MLP neurons of a small language model. Each row is named by its layer, matrix (gate and up: input weights) and neuron, and shows model dimensions 224-287. Each number is 200 + 20 x the weight over its row's rms, rounded and kept within 0 to 999. A neuron's up and down rows have the sign that makes its largest values positive.
Before each neuron's rows, "fires in" lists the words (lower case) most often at its 100 highest values on Wikipedia text that the model never trained on. A number after a token or word is its count.

fires in: "to" 25, "after" 11, "later" 10, "record" 4
L8.gate475,208,195,186,196,215,194,209,188,190,183,212,204,225,178,202,197,188,208,229,216,149,206,183,221,174,214,200,227,194,189,208,204,226,207,184,197,203,200,207,200,241,192,196,222,199,191,212,240,189,229,211,208,206,203,207,197,209,214,165,211,171,185,197,188
L8.up475,219,201,233,178,205,216,156,201,216,227,218,217,202,194,177,197,199,207,208,209,177,206,206,185,200,217,211,190,183,210,202,193,179,187,172,194,173,211,191,208,181,208,231,190,206,180,176,194,192,187,208,202,223,191,209,204,205,225,161,183,188,202,204,240

fires in: "a" 26, "of" 10, "several" 6, "no" 5, "any" 5
L10.gate201,196,178,176,225,179,204,187,227,213,183,204,207,200,208,224,208,201,172,213,179,235,210,189,208,217,220,157,205,200,212,211,197,176,182,183,197,196,190,202,170,190,220,194,183,210,200,172,221,204,179,207,212,202,190,197,182,232,177,179,217,234,190,186,167
L10.up201,174,166,170,195,183,173,225,198,189,193,230,228,205,238,221,260,182,178,227,179,216,206,194,202,194,175,187,185,186,229,162,183,203,247,200,223,212,204,184,206,240,232,183,200,179,189,220,207,151,229,196,210,186,182,224,201,197,189,187,205,238,185,206,205

fires in: "of" 36, "years" 11, "as" 5
L6.gate459,193,202,193,212,207,220,212,197,198,180,226,217,208,205,210,246,213,222,211,210,214,183,164,204,200,215,202,226,207,180,188,210,255,172,204,192,155,164,253,211,187,197,204,227,206,201,215,238,205,200,189,182,199,172,207,213,209,191,224,181,180,200,211,197
L6.up459,222,196,195,195,219,181,239,177,200,224,214,196,185,196,186,205,171,211,263,194,202,161,192,197,231,224,204,179,170,231,221,206,197,209,224,213,196,208,239,192,192,182,204,180,180,213,185,193,209,186,214,193,232,209,219,170,203,203,172,219,211,234,246,232

fires in: "on" 32, "during" 20, "in" 16, "following" 4
L10.gate119,179,228,220,188,184,217,211,189,159,217,200,172,222,248,218,193,186,187,162,163,180,190,205,194,218,195,212,197,184,192,178,159,189,224,189,162,188,196,249,179,206,213,206,185,191,252,233,220,190,199,168,205,178,209,191,177,197,218,167,192,203,215,196,219
L10.up119,223,190,209,213,205,185,166,202,159,223,191,199,212,198,208,208,159,179,196,165,167,173,187,197,197,231,193,205,222,199,177,174,202,187,172,210,214,221,218,190,206,225,177,198,179,208,228,191,171,214,214,221,199,185,174,223,202,175,216,204,197,223,194,202

fires in: "a" 40, "total" 5, "per" 4, "average" 4
L11.gate284,229,149,176,141,181,160,188,190,198,170,226,197,164,168,177,206,215,179,163,168,197,197,189,190,164,173,209,242,236,217,187,190,172,190,206,239,189,174,190,187,197,200,229,162,231,229,216,227,203,200,198,169,197,209,204,220,229,173,185,173,194,222,185,187
L11.up284,222,197,196,213,192,191,203,213,210,197,226,189,205,176,219,211,165,197,210,212,225,197,175,235,208,224,220,182,179,202,221,188,169,182,208,218,232,184,193,177,188,226,192,182,207,221,207,221,215,187,198,186,210,191,182,179,198,216,212,201,260,196,201,225

fires in: "which" 54, "to" 20, "would" 13, "it" 6
L8.gate305,200,220,201,205,226,196,214,172,209,215,188,144,201,171,203,224,202,215,190,218,215,216,180,180,221,166,186,220,163,215,212,210,173,186,230,205,189,217,234,228,239,179,172,212,196,186,195,181,190,171,181,184,219,218,220,214,183,230,216,205,193,200,213,195
L8.up305,216,210,223,160,201,198,181,216,176,198,218,186,205,178,200,218,202,210,193,218,190,187,202,227,163,183,197,185,197,183,246,159,213,195,209,190,177,205,162,223,226,186,183,197,193,134,183,190,169,201,197,210,219,197,220,181,189,191,181,227,176,230,200,207

fires in: "due" 28, "led" 12, "addition" 10, "prior" 6, "leading" 6
L2.gate571,146,190,207,186,204,181,199,180,177,216,207,188,181,197,206,189,234,178,202,167,223,181,190,213,223,241,217,230,223,194,192,185,203,222,184,190,203,169,207,195,219,219,234,205,242,193,219,200,200,194,198,215,211,185,193,173,179,250,209,197,200,155,210,204
L2.up571,184,188,205,210,194,222,186,210,196,178,252,229,184,209,208,225,203,196,143,177,226,169,197,185,223,177,143,226,224,193,184,243,223,192,212,201,179,223,214,225,205,167,190,180,211,176,198,205,218,195,236,215,223,190,172,207,188,211,209,208,176,188,237,201

fires in: "it" 73, "as" 19
L5.gate309,224,191,187,203,195,203,197,205,221,217,211,198,193,187,222,195,205,198,168,187,229,193,180,214,196,185,216,239,188,196,182,211,227,178,186,207,201,206,189,197,221,215,247,225,167,223,215,177,184,182,166,172,209,168,208,208,206,179,215,230,164,194,170,209
L5.up309,190,154,190,154,190,173,213,200,185,197,204,186,235,211,202,220,183,240,215,196,219,186,192,202,205,178,198,220,218,215,203,171,209,216,228,231,175,178,206,215,184,195,212,171,228,195,221,224,174,193,186,197,202,190,222,198,194,199,193,185,208,199,223,208

fires in: "with" 63, "making" 4
L8.gate27,224,196,191,224,202,227,232,202,179,206,171,213,215,162,197,199,209,183,173,238,222,196,163,225,235,203,198,181,210,209,200,202,230,170,189,204,190,224,175,202,221,216,199,207,236,254,211,198,177,173,179,212,213,246,195,183,207,209,188,218,205,204,155,223
L8.up27,182,228,171,180,196,193,187,164,199,174,220,197,186,203,200,178,172,203,179,245,187,185,182,239,207,191,172,194,179,186,207,197,189,177,193,187,172,192,218,219,181,177,198,200,175,222,227,211,197,192,202,202,184,213,227,224,206,218,209,224,190,208,203,195

fires in: "to" 34, "and" 19, "be" 15, "who" 6, "have" 5
L10.gate413,218,205,240,204,215,178,219,188,187,235,219,197,210,198,167,191,213,210,217,207,194,166,224,201,195,189,193,170,214,186,208,226,179,199,157,218,171,222,174,188,227,170,232,195,225,219,193,232,183,163,219,186,195,204,211,203,211,189,207,191,182,202,193,206
L10.up413,194,190,196,210,186,175,214,178,241,195,210,194,241,218,172,198,172,202,214,190,179,185,190,215,197,200,194,187,186,165,217,197,195,203,197,185,188,199,180,205,215,220,189,194,215,186,184,220,192,231,192,207,191,191,220,167,229,239,217,209,186,179,191,205

fires in: "is" 30, "was" 23, "an" 10
L8.gate544,178,167,201,192,169,168,193,171,187,196,218,207,180,223,192,194,179,213,218,209,185,204,215,211,173,176,170,203,191,183,184,184,184,190,213,180,209,196,223,185,196,182,212,188,238,189,223,170,209,197,184,189,158,196,208,210,219,188,203,220,181,167,208,187
L8.up544,221,185,185,184,204,203,203,215,186,220,182,183,157,207,210,231,172,240,165,215,206,200,205,201,173,172,212,202,199,196,174,164,193,216,218,215,194,180,177,211,212,198,205,195,239,167,218,214,228,187,186,174,223,189,192,206,205,248,200,196,219,245,173,200

fires in: "to" 24, "into" 15, "with" 8, "became" 6, "as" 5, "or" 5
L4.gate500,178,159,186,237,202,170,186,164,201,200,195,202,205,216,195,195,205,185,220,202,213,207,216,241,188,205,178,210,184,188,151,185,215,216,181,237,179,177,199,196,184,216,241,251,177,224,209,198,217,243,200,194,204,204,209,215,226,161,177,177,193,217,193,225
L4.up500,212,185,191,194,190,166,191,204,190,199,206,168,195,212,153,206,174,184,225,211,208,174,227,166,230,194,205,177,189,230,184,180,193,236,194,214,186,174,211,222,204,201,234,240,192,210,219,213,147,221,240,192,165,194,191,200,226,181,227,215,172,207,154,209

fires in: "born" 24, "m" 18, "place" 8, "listed" 6, "just" 5
L4.gate96,228,211,185,199,214,234,220,188,203,175,200,196,157,178,176,180,200,224,196,174,193,197,199,207,203,211,201,223,174,191,220,197,217,159,198,192,192,179,223,170,230,236,221,210,199,213,217,200,219,198,188,199,205,202,218,202,158,192,190,218,172,202,179,210
L4.up96,199,207,179,222,223,202,197,184,189,199,214,191,176,178,163,185,215,233,195,184,209,190,169,232,198,177,193,178,189,185,187,201,225,168,217,209,168,166,225,174,206,225,210,181,212,238,205,203,200,185,162,196,186,196,225,230,184,190,215,246,201,194,210,197

fires in: "the" 36, "a" 32, "s" 6
L13.gate196,152,200,171,183,153,200,239,196,208,208,170,236,195,165,202,222,185,235,212,191,226,175,206,239,205,177,176,191,213,202,192,197,178,212,207,192,182,186,217,183,216,253,192,216,190,206,176,211,204,210,191,197,193,196,201,226,179,199,186,201,196,194,194,175
L13.up196,172,196,177,203,177,199,222,173,254,212,189,191,188,202,187,194,199,187,213,189,227,219,204,193,196,209,167,184,210,213,196,203,165,202,231,192,213,180,249,181,216,182,217,219,186,195,221,186,219,228,167,187,210,210,168,210,208,195,201,232,229,224,203,209

fires in: "of" 71, "to" 9, "for" 4
L5.gate70,164,205,202,212,220,201,213,180,194,180,151,223,228,186,175,212,200,199,216,187,188,185,237,206,195,205,212,197,218,215,197,185,178,198,203,181,200,234,251,221,178,203,185,196,198,180,200,219,205,189,199,216,229,195,214,155,194,237,174,247,216,186,171,189
L5.up70,186,196,217,217,199,216,187,187,171,169,194,195,238,218,195,225,217,178,231,226,223,207,180,190,187,167,207,194,207,224,173,190,196,220,212,211,168,203,188,205,168,188,186,214,180,201,203,173,225,246,216,224,206,180,180,162,189,202,156,217,225,172,198,217

fires in: "is" 41, "are" 19
L10.gate183,231,186,225,202,212,167,221,189,248,200,203,189,176,175,174,186,195,185,229,186,197,192,192,192,211,177,219,203,218,216,208,217,188,179,237,199,206,235,187,165,210,194,198,208,214,213,215,184,226,219,178,181,169,170,188,197,160,186,222,194,214,232,207,190
L10.up183,183,230,226,186,236,240,205,208,230,211,219,198,206,239,200,206,216,212,192,207,183,237,213,172,228,199,186,191,199,222,204,204,195,187,159,199,190,187,200,218,221,188,196,195,174,218,243,154,181,214,192,191,191,202,228,140,185,209,208,160,204,179,182,202

fires in: "to" 95, "and" 4
L8.gate285,198,184,177,208,283,212,239,194,221,232,210,177,212,210,199,168,196,208,200,227,184,221,186,193,190,192,207,204,201,195,198,229,207,227,169,214,214,227,214,223,201,190,223,179,187,178,223,221,203,216,225,200,222,201,206,204,202,221,180,179,180,187,206,185
L8.up285,221,192,192,189,204,220,215,207,212,210,196,197,216,206,210,219,188,194,201,212,174,207,226,193,206,182,208,195,203,206,232,190,214,172,209,160,213,204,194,233,198,203,208,191,238,175,188,163,201,216,221,190,221,220,219,189,201,210,202,223,213,221,202,215

fires in: "of" 38, "to" 17, "until" 11, "since" 9, "before" 8, "after" 6
L8.gate183,168,204,195,223,235,204,173,230,200,184,194,200,207,194,192,209,202,249,236,175,177,208,181,202,224,188,187,222,181,211,213,196,155,186,212,183,222,177,202,184,208,224,231,227,168,199,194,194,198,198,209,203,217,184,227,208,207,229,188,231,240,232,185,192
L8.up183,194,181,188,209,226,220,211,219,218,187,192,231,209,188,197,218,207,215,165,183,150,126,169,190,220,225,170,203,193,190,192,228,223,139,208,161,205,171,182,218,220,203,190,185,172,185,226,208,213,195,205,202,195,213,207,186,218,207,217,228,174,204,184,197

fires in: "not" 30, "t" 22, "to" 11, "never" 5, "longer" 4
L6.gate591,230,192,209,228,211,184,202,207,217,196,167,194,175,197,198,193,193,221,208,218,221,190,157,209,197,215,178,181,183,212,175,189,188,212,202,186,173,204,203,193,207,209,235,214,226,202,233,225,206,213,220,196,214,190,159,163,247,194,166,201,187,205,225,211
L6.up591,210,164,205,187,172,197,158,186,213,214,194,190,194,164,232,227,195,191,220,207,204,198,210,220,200,194,210,219,193,195,181,175,183,211,203,215,195,173,236,258,205,164,190,208,200,187,187,189,176,215,238,203,185,235,185,215,216,186,229,220,185,198,163,211

fires in: "after" 17, "with" 15, "while" 12, "of" 9, "time" 4, "two" 4
L11.gate78,199,204,195,193,199,206,203,188,234,181,205,217,219,184,204,224,249,221,192,200,218,219,232,200,219,224,187,191,221,225,175,164,193,206,166,229,174,183,171,193,217,230,212,174,197,227,226,188,196,209,210,196,212,212,203,240,225,234,160,203,188,177,190,191
L11.up78,180,214,177,209,202,199,192,216,221,176,205,201,197,210,201,203,193,189,200,162,196,202,196,190,220,224,172,171,185,229,198,187,181,180,196,210,203,171,182,191,206,219,208,230,178,205,215,216,186,203,203,186,156,202,223,241,220,209,191,207,153,201,166,198

fires in: "of" 38, "for" 16, "a" 11, "the" 7, "des" 5, "all" 4
L8.gate497,178,198,172,194,207,211,193,196,194,214,185,165,218,176,171,210,182,219,197,201,198,192,182,201,172,229,173,193,228,162,264,218,197,186,185,198,183,234,257,160,190,182,190,202,162,174,225,230,185,209,231,190,193,186,209,216,213,185,224,220,198,196,229,208
L8.up497,198,166,201,209,219,223,205,178,213,220,201,230,217,165,207,179,212,223,186,224,216,188,185,173,221,226,207,175,207,186,205,169,193,222,172,178,162,239,176,170,219,214,218,210,196,217,239,189,208,179,168,184,228,211,219,190,224,184,205,259,201,205,179,209

fires in: "of" 36, "on" 18, "in" 18
L8.gate3,215,211,214,201,238,207,183,194,183,195,246,183,186,169,186,218,214,210,197,200,176,209,225,189,247,202,190,214,233,214,193,146,188,163,221,200,196,204,203,228,202,206,210,212,209,207,165,210,169,207,174,200,217,205,205,189,216,211,210,242,249,172,210,189
L8.up3,213,185,200,192,181,198,173,221,215,226,208,164,218,206,222,232,209,224,196,194,152,231,171,175,168,189,215,205,210,220,216,214,203,175,197,200,186,194,219,175,215,213,180,184,172,212,203,183,202,217,172,199,238,176,186,219,176,223,186,173,202,230,244,217

fires in: "due" 33, "based" 18, "according" 9, "similar" 6, "prior" 4, "following" 4
L6.gate82,162,197,175,195,197,185,208,197,234,205,191,230,155,214,268,196,153,206,179,189,216,211,216,185,208,195,222,242,199,158,190,223,199,238,212,183,191,200,199,202,219,185,173,203,239,184,183,221,193,184,190,188,191,228,238,175,164,214,181,221,180,171,175,202
L6.up82,195,179,185,162,209,180,189,217,193,235,198,216,176,227,197,201,207,186,189,199,230,212,196,193,184,175,220,203,181,181,212,222,186,196,198,173,193,166,191,195,234,174,203,196,226,159,196,211,215,219,229,246,181,237,182,203,212,199,193,184,171,228,184,184

fires in: "of" 24, "as" 13, "by" 11, "to" 9, "in" 9, "from" 8
L7.gate504,198,182,189,224,182,216,190,252,212,199,192,194,215,201,209,196,192,219,229,203,184,185,194,208,200,189,194,183,207,231,203,191,215,190,228,181,212,194,203,214,213,209,193,142,226,209,198,178,198,236,193,195,241,195,211,169,237,200,192,174,241,208,228,204
L7.up504,221,198,181,230,199,256,207,230,205,173,207,209,185,200,172,199,213,195,233,191,180,184,191,191,168,207,209,196,207,181,202,206,193,199,239,206,177,177,171,190,228,241,186,182,201,216,242,203,212,172,175,208,234,198,181,205,164,202,214,177,216,220,172,198

fires in: "of" 86
L5.gate404,222,233,167,165,194,201,214,201,195,164,186,219,191,170,196,193,174,206,191,190,186,225,195,190,229,219,162,198,182,236,203,181,187,157,208,229,208,195,203,185,188,232,206,199,211,198,179,232,167,218,216,212,206,196,211,191,216,212,194,221,214,212,206,191
L5.up404,150,187,197,211,211,191,225,213,188,216,207,206,205,180,212,220,241,187,154,167,189,193,189,238,208,242,217,195,235,193,203,200,221,207,179,207,233,181,185,163,226,195,186,192,184,204,215,173,210,234,157,189,174,236,185,212,205,232,179,176,217,198,234,252

fires in: "the" 87, "and" 5, "s" 4
L11.gate260,197,168,194,188,195,204,229,207,167,204,231,196,214,205,158,208,221,184,209,193,184,194,212,241,179,205,212,196,195,217,182,204,173,198,188,227,203,185,191,229,223,232,180,197,198,224,192,157,196,213,192,173,208,199,187,202,200,178,210,215,209,218,240,197
L11.up260,196,134,178,232,181,201,242,216,238,243,197,213,224,240,214,161,194,218,206,204,230,180,205,186,234,184,179,216,230,248,182,202,197,202,194,175,182,162,206,193,239,186,185,213,168,191,160,187,230,195,209,200,223,158,180,205,204,217,183,198,205,197,182,191

fires in: "first" 29, "time" 10, "for" 9, "that" 8, "only" 8, "of" 6
L10.gate239,159,191,208,203,178,204,221,193,148,210,195,211,205,206,222,199,208,214,226,194,211,208,201,191,190,220,181,206,203,227,201,205,190,202,213,206,201,257,205,205,251,213,250,199,200,227,189,210,174,176,172,219,184,192,208,150,211,199,165,158,158,188,225,172
L10.up239,206,163,202,240,164,185,199,198,209,210,196,180,202,173,203,208,237,205,235,212,201,214,225,201,188,227,203,203,212,201,193,220,202,205,174,195,213,210,188,197,240,217,188,197,208,249,192,213,225,199,215,178,224,195,167,193,191,183,209,209,196,168,156,207

fires in: "with" 34, "in" 12, "features" 6, "to" 6, "contains" 5
L10.gate16,193,185,223,201,190,228,213,212,208,197,173,172,216,194,214,221,199,207,215,212,194,202,196,158,259,194,215,194,194,256,200,230,214,208,180,193,204,221,176,204,178,195,265,170,233,254,241,234,210,226,191,223,188,181,189,196,200,227,184,207,210,181,161,200
L10.up16,191,226,242,184,188,220,203,229,216,174,217,200,194,202,203,210,219,170,199,222,154,192,193,186,193,218,209,192,176,223,210,209,221,173,212,194,157,186,211,199,165,213,207,221,186,249,179,171,226,190,223,230,205,234,209,195,205,203,219,208,222,197,174,177

fires in: "on" 24, "over" 9, "in" 9, "about" 7, "at" 4
L10.gate298,209,199,195,213,184,195,240,197,184,182,212,178,211,189,200,177,207,158,149,175,205,241,229,230,221,212,212,205,195,199,194,240,158,200,184,165,219,196,244,164,208,218,172,210,168,237,214,223,194,213,181,195,190,194,176,176,186,205,168,194,225,178,186,149
L10.up298,201,188,185,187,215,195,176,206,176,193,186,206,216,181,228,174,193,218,196,192,166,178,199,224,204,200,188,187,210,210,156,192,168,209,164,177,220,187,206,187,168,219,224,212,234,187,219,218,210,221,198,209,211,216,213,232,197,196,169,174,168,216,209,224

fires in: "to" 73, "before" 5
L10.gate49,168,183,212,209,221,201,168,192,190,205,201,214,207,209,199,178,195,203,194,216,208,196,212,199,217,198,159,214,192,206,172,198,163,212,179,173,202,209,204,164,157,212,206,218,206,184,236,222,212,208,192,172,207,184,199,177,205,201,215,188,197,227,232,181
L10.up49,209,211,221,183,182,209,156,231,232,181,206,215,238,191,172,212,213,168,193,227,171,201,206,201,227,170,202,201,203,185,220,170,219,181,242,218,182,194,207,205,224,160,186,220,176,224,159,251,177,199,233,212,198,198,169,225,211,200,185,192,176,182,210,232

fires in: "is" 34, "it" 15, "was" 10, "that" 9, "would" 5, "set" 5
L4.gate402,230,194,197,173,187,181,221,197,197,185,198,191,201,185,174,175,215,179,185,146,186,209,164,213,212,203,200,221,164,184,189,175,208,188,183,186,219,237,199,164,198,197,207,208,216,198,176,178,219,233,202,187,189,170,183,214,197,226,199,195,211,206,201,178
L4.up402,203,204,199,170,214,192,232,203,208,187,215,197,205,181,179,175,219,207,213,177,205,221,207,209,172,236,197,196,199,221,195,232,214,194,204,186,217,220,173,203,192,164,208,198,202,188,164,204,193,211,196,212,221,185,193,203,180,215,202,164,219,178,206,190

fires in: "on" 24, "along" 16, "off" 10, "of" 7
L7.gate294,182,186,208,174,198,222,195,170,203,167,218,200,186,213,206,200,209,177,180,228,196,149,173,191,207,174,159,205,215,217,185,210,199,214,200,204,190,202,207,200,224,207,216,193,213,208,186,222,169,220,241,169,199,234,176,200,175,193,193,197,200,185,192,221
L7.up294,215,185,161,186,200,201,213,208,219,225,207,215,186,214,239,176,187,192,191,207,198,199,153,187,215,209,177,162,195,215,184,226,203,216,136,224,241,196,197,245,197,195,225,185,204,189,190,197,185,175,204,188,200,190,200,221,188,206,204,182,211,208,183,159

fires in: "as" 47, "under" 10, "a" 7, "in" 5, "on" 5, "for" 4
L8.gate253,210,184,187,166,187,197,184,212,180,215,151,206,215,202,196,226,138,217,191,183,219,197,219,198,185,176,189,242,209,173,215,200,179,199,193,193,201,229,226,187,214,197,235,218,204,188,214,193,195,214,228,201,207,204,211,177,179,207,192,182,188,194,191,202
L8.up253,176,164,191,190,216,229,232,193,215,203,150,226,231,214,197,229,189,234,162,193,189,237,199,199,168,177,185,241,238,208,230,163,190,202,176,203,209,188,216,203,232,188,198,234,204,232,171,222,220,208,199,157,221,173,202,176,235,209,209,213,223,214,227,206

fires in: "at" 35, "from" 24, "of" 8, "attended" 8, "received" 4
L5.gate421,190,191,182,182,223,213,182,200,184,176,182,167,161,247,191,174,174,179,222,217,192,222,191,196,203,181,191,198,233,184,251,206,168,179,201,197,170,196,183,159,204,199,192,194,189,181,213,185,182,178,195,205,192,160,199,194,198,219,185,209,223,181,187,205
L5.up421,194,189,198,183,192,170,231,211,186,214,210,187,219,172,197,175,199,217,157,235,190,196,202,207,214,220,213,220,203,194,223,185,217,193,220,200,204,182,180,179,193,193,223,212,207,220,169,185,231,197,209,198,192,245,180,225,205,205,184,219,210,196,210,217

fires in: "of" 53, "to" 21, "in" 4, "during" 4
L6.gate370,179,216,220,201,167,216,172,186,218,167,177,202,220,233,212,169,189,228,205,176,192,180,203,173,212,210,213,208,190,199,207,229,211,184,209,175,185,239,211,184,205,226,201,194,219,203,168,216,188,178,197,160,194,210,246,162,234,197,165,130,202,213,160,202
L6.up370,189,226,205,188,208,212,123,203,227,187,175,197,201,158,191,221,229,210,219,199,201,170,236,204,194,208,187,201,185,196,198,154,188,197,188,199,176,195,188,213,222,238,191,182,196,194,197,192,176,197,210,199,202,206,215,163,189,194,218,183,194,215,206,227

fires in: "of" 47, "for" 14
L5.gate158,197,182,193,192,209,186,211,210,175,202,206,206,213,195,220,221,205,183,208,187,189,208,179,210,210,229,217,197,230,188,222,194,218,183,189,194,186,212,209,193,201,158,198,203,221,189,228,191,184,202,216,184,182,205,153,181,201,218,198,181,180,182,195,224
L5.up158,174,182,198,171,172,224,199,208,176,212,225,215,199,200,204,214,196,210,214,210,155,201,182,192,188,212,197,210,212,214,197,247,186,227,164,230,156,225,206,182,199,211,198,215,197,174,230,192,202,214,174,179,221,206,190,184,209,218,202,205,222,163,192,245

fires in: "to" 34, "and" 26, "not" 5, "also" 4
L11.gate360,207,178,197,206,182,205,188,201,184,229,184,216,218,204,209,187,175,207,201,240,197,193,188,192,190,233,180,199,203,219,216,227,201,179,225,186,207,225,173,204,215,182,213,208,194,210,173,199,188,171,203,206,220,176,167,224,175,198,207,204,175,193,177,197
L11.up360,167,211,217,200,207,180,195,187,208,177,209,179,210,236,209,205,172,191,140,188,203,173,196,217,188,180,157,219,206,203,190,195,177,242,189,211,194,184,198,215,209,206,224,196,176,212,216,242,176,190,244,216,188,166,195,169,212,216,191,204,168,188,206,225

fires in: "part" 23, "of" 18, "as" 11
L6.gate126,219,198,183,203,172,194,208,202,220,207,200,200,186,220,216,179,217,177,211,234,207,221,209,208,205,242,174,231,208,209,204,190,146,224,200,198,193,198,247,211,161,217,215,217,219,223,177,210,191,242,188,229,181,179,214,166,215,213,200,220,235,207,188,209
L6.up126,193,184,195,195,209,192,220,203,206,197,216,198,201,216,168,190,153,187,215,196,230,214,210,209,217,232,218,232,217,211,198,174,229,219,190,231,217,223,200,206,240,185,196,179,214,224,186,196,219,230,181,212,194,220,193,214,205,199,241,195,221,190,206,206

fires in: "as" 26, "of" 11, "that" 7, "not" 7, "to" 7, "how" 6
L5.gate505,195,194,177,183,200,173,199,155,186,199,192,190,194,206,241,182,202,212,171,219,202,181,224,164,201,230,176,202,191,172,183,229,218,150,231,176,242,210,197,246,217,201,222,227,212,161,173,192,180,188,215,209,185,191,227,201,244,220,197,220,212,173,241,216
L5.up505,228,187,219,217,173,165,207,192,206,221,171,212,202,168,207,196,179,176,198,172,187,210,200,187,162,203,190,203,199,232,221,205,208,195,177,186,236,223,183,200,176,230,193,179,192,181,200,203,184,211,202,203,220,205,168,191,231,193,183,193,222,182,208,193

fires in: "a" 50, "an" 14, "no" 10
L10.gate548,232,159,172,187,204,167,211,173,176,192,200,179,224,223,180,211,161,170,189,172,189,190,182,204,205,164,180,226,160,182,205,184,155,174,166,196,204,195,214,176,190,174,197,197,217,200,218,194,190,195,203,148,235,201,197,212,196,187,237,182,203,195,229,201
L10.up548,200,195,173,204,205,159,173,193,221,209,196,194,185,220,202,195,193,215,187,180,200,179,219,195,213,245,193,219,238,206,211,174,194,214,213,152,220,233,210,204,189,206,212,201,209,187,216,194,223,162,202,187,232,180,179,193,175,224,218,191,218,197,178,206

fires in: "the" 51, "of" 7, "on" 5
L8.gate315,222,165,175,184,197,207,202,158,208,233,210,185,218,195,182,248,198,185,190,192,213,189,227,199,180,173,196,215,220,182,205,192,224,216,199,193,189,217,164,171,215,200,184,209,190,184,226,192,204,168,208,200,171,240,197,185,215,155,191,195,175,202,209,213
L8.up315,202,222,155,200,199,191,251,212,206,169,198,217,183,202,236,222,200,154,161,200,222,203,205,195,228,226,206,196,182,192,178,200,189,210,169,209,226,205,219,196,209,246,198,198,204,218,210,211,153,190,192,188,201,196,208,225,193,210,208,195,197,155,184,180

fires in: "on" 69, "place" 7
L4.gate289,197,202,225,207,236,191,228,190,188,202,207,214,181,165,194,168,214,183,204,148,206,206,221,225,222,155,188,178,191,180,212,187,217,225,194,187,179,220,205,181,184,218,204,193,219,206,210,200,179,223,209,212,221,201,161,222,182,206,198,215,249,198,169,185
L4.up289,213,213,154,238,246,197,227,225,194,209,205,209,217,193,170,142,199,209,216,192,202,220,188,195,205,208,188,249,202,206,191,187,230,206,197,166,195,202,211,153,199,206,207,182,197,196,252,201,197,231,182,187,208,233,203,259,211,200,171,226,212,219,190,199

fires in: "in" 33, "of" 16, "on" 14, "located" 5
L8.gate550,220,189,213,177,258,224,175,196,229,163,210,220,190,207,234,196,213,172,197,216,207,183,181,201,189,199,200,207,193,204,205,199,193,196,227,177,165,228,227,237,219,220,243,229,188,194,184,197,181,190,210,199,222,193,192,192,178,206,200,154,195,180,229,192
L8.up550,204,210,173,214,236,184,193,208,224,184,180,196,201,227,196,218,143,173,200,184,212,195,170,185,220,197,180,241,197,182,212,235,193,206,172,194,225,208,234,196,208,183,249,245,244,201,185,188,209,185,201,184,222,231,226,200,219,209,206,185,199,204,188,196

fires in: "to" 35, "for" 20, "can" 11, "are" 7
L7.gate225,239,204,239,234,179,212,197,219,188,191,197,208,209,164,194,169,237,209,229,219,234,183,228,196,183,203,201,182,199,206,200,177,166,216,177,194,178,202,234,205,161,183,237,187,189,200,218,184,195,172,205,232,217,212,200,225,223,171,203,227,214,186,219,182
L7.up225,195,199,231,182,177,199,181,202,205,169,206,186,194,168,188,203,188,222,221,223,215,181,218,197,210,212,200,160,201,175,163,196,147,223,186,200,194,204,184,219,161,180,164,183,201,201,181,204,181,198,244,206,207,160,171,219,188,169,185,190,218,198,233,171

fires in: "to" 99
L10.gate559,228,206,172,205,264,233,226,251,180,228,235,157,222,204,229,189,152,200,186,226,173,189,168,188,183,206,200,201,173,220,191,206,195,212,196,184,223,238,221,236,191,200,207,200,211,220,233,219,216,196,211,202,218,209,183,193,220,195,228,202,179,212,208,176
L10.up559,209,195,224,193,185,229,171,209,183,199,209,207,231,210,185,188,145,184,199,221,196,220,222,193,182,199,169,200,200,188,187,218,223,215,202,192,222,208,219,189,185,224,221,204,213,222,222,205,199,174,190,208,193,189,200,186,216,175,175,180,203,228,204,218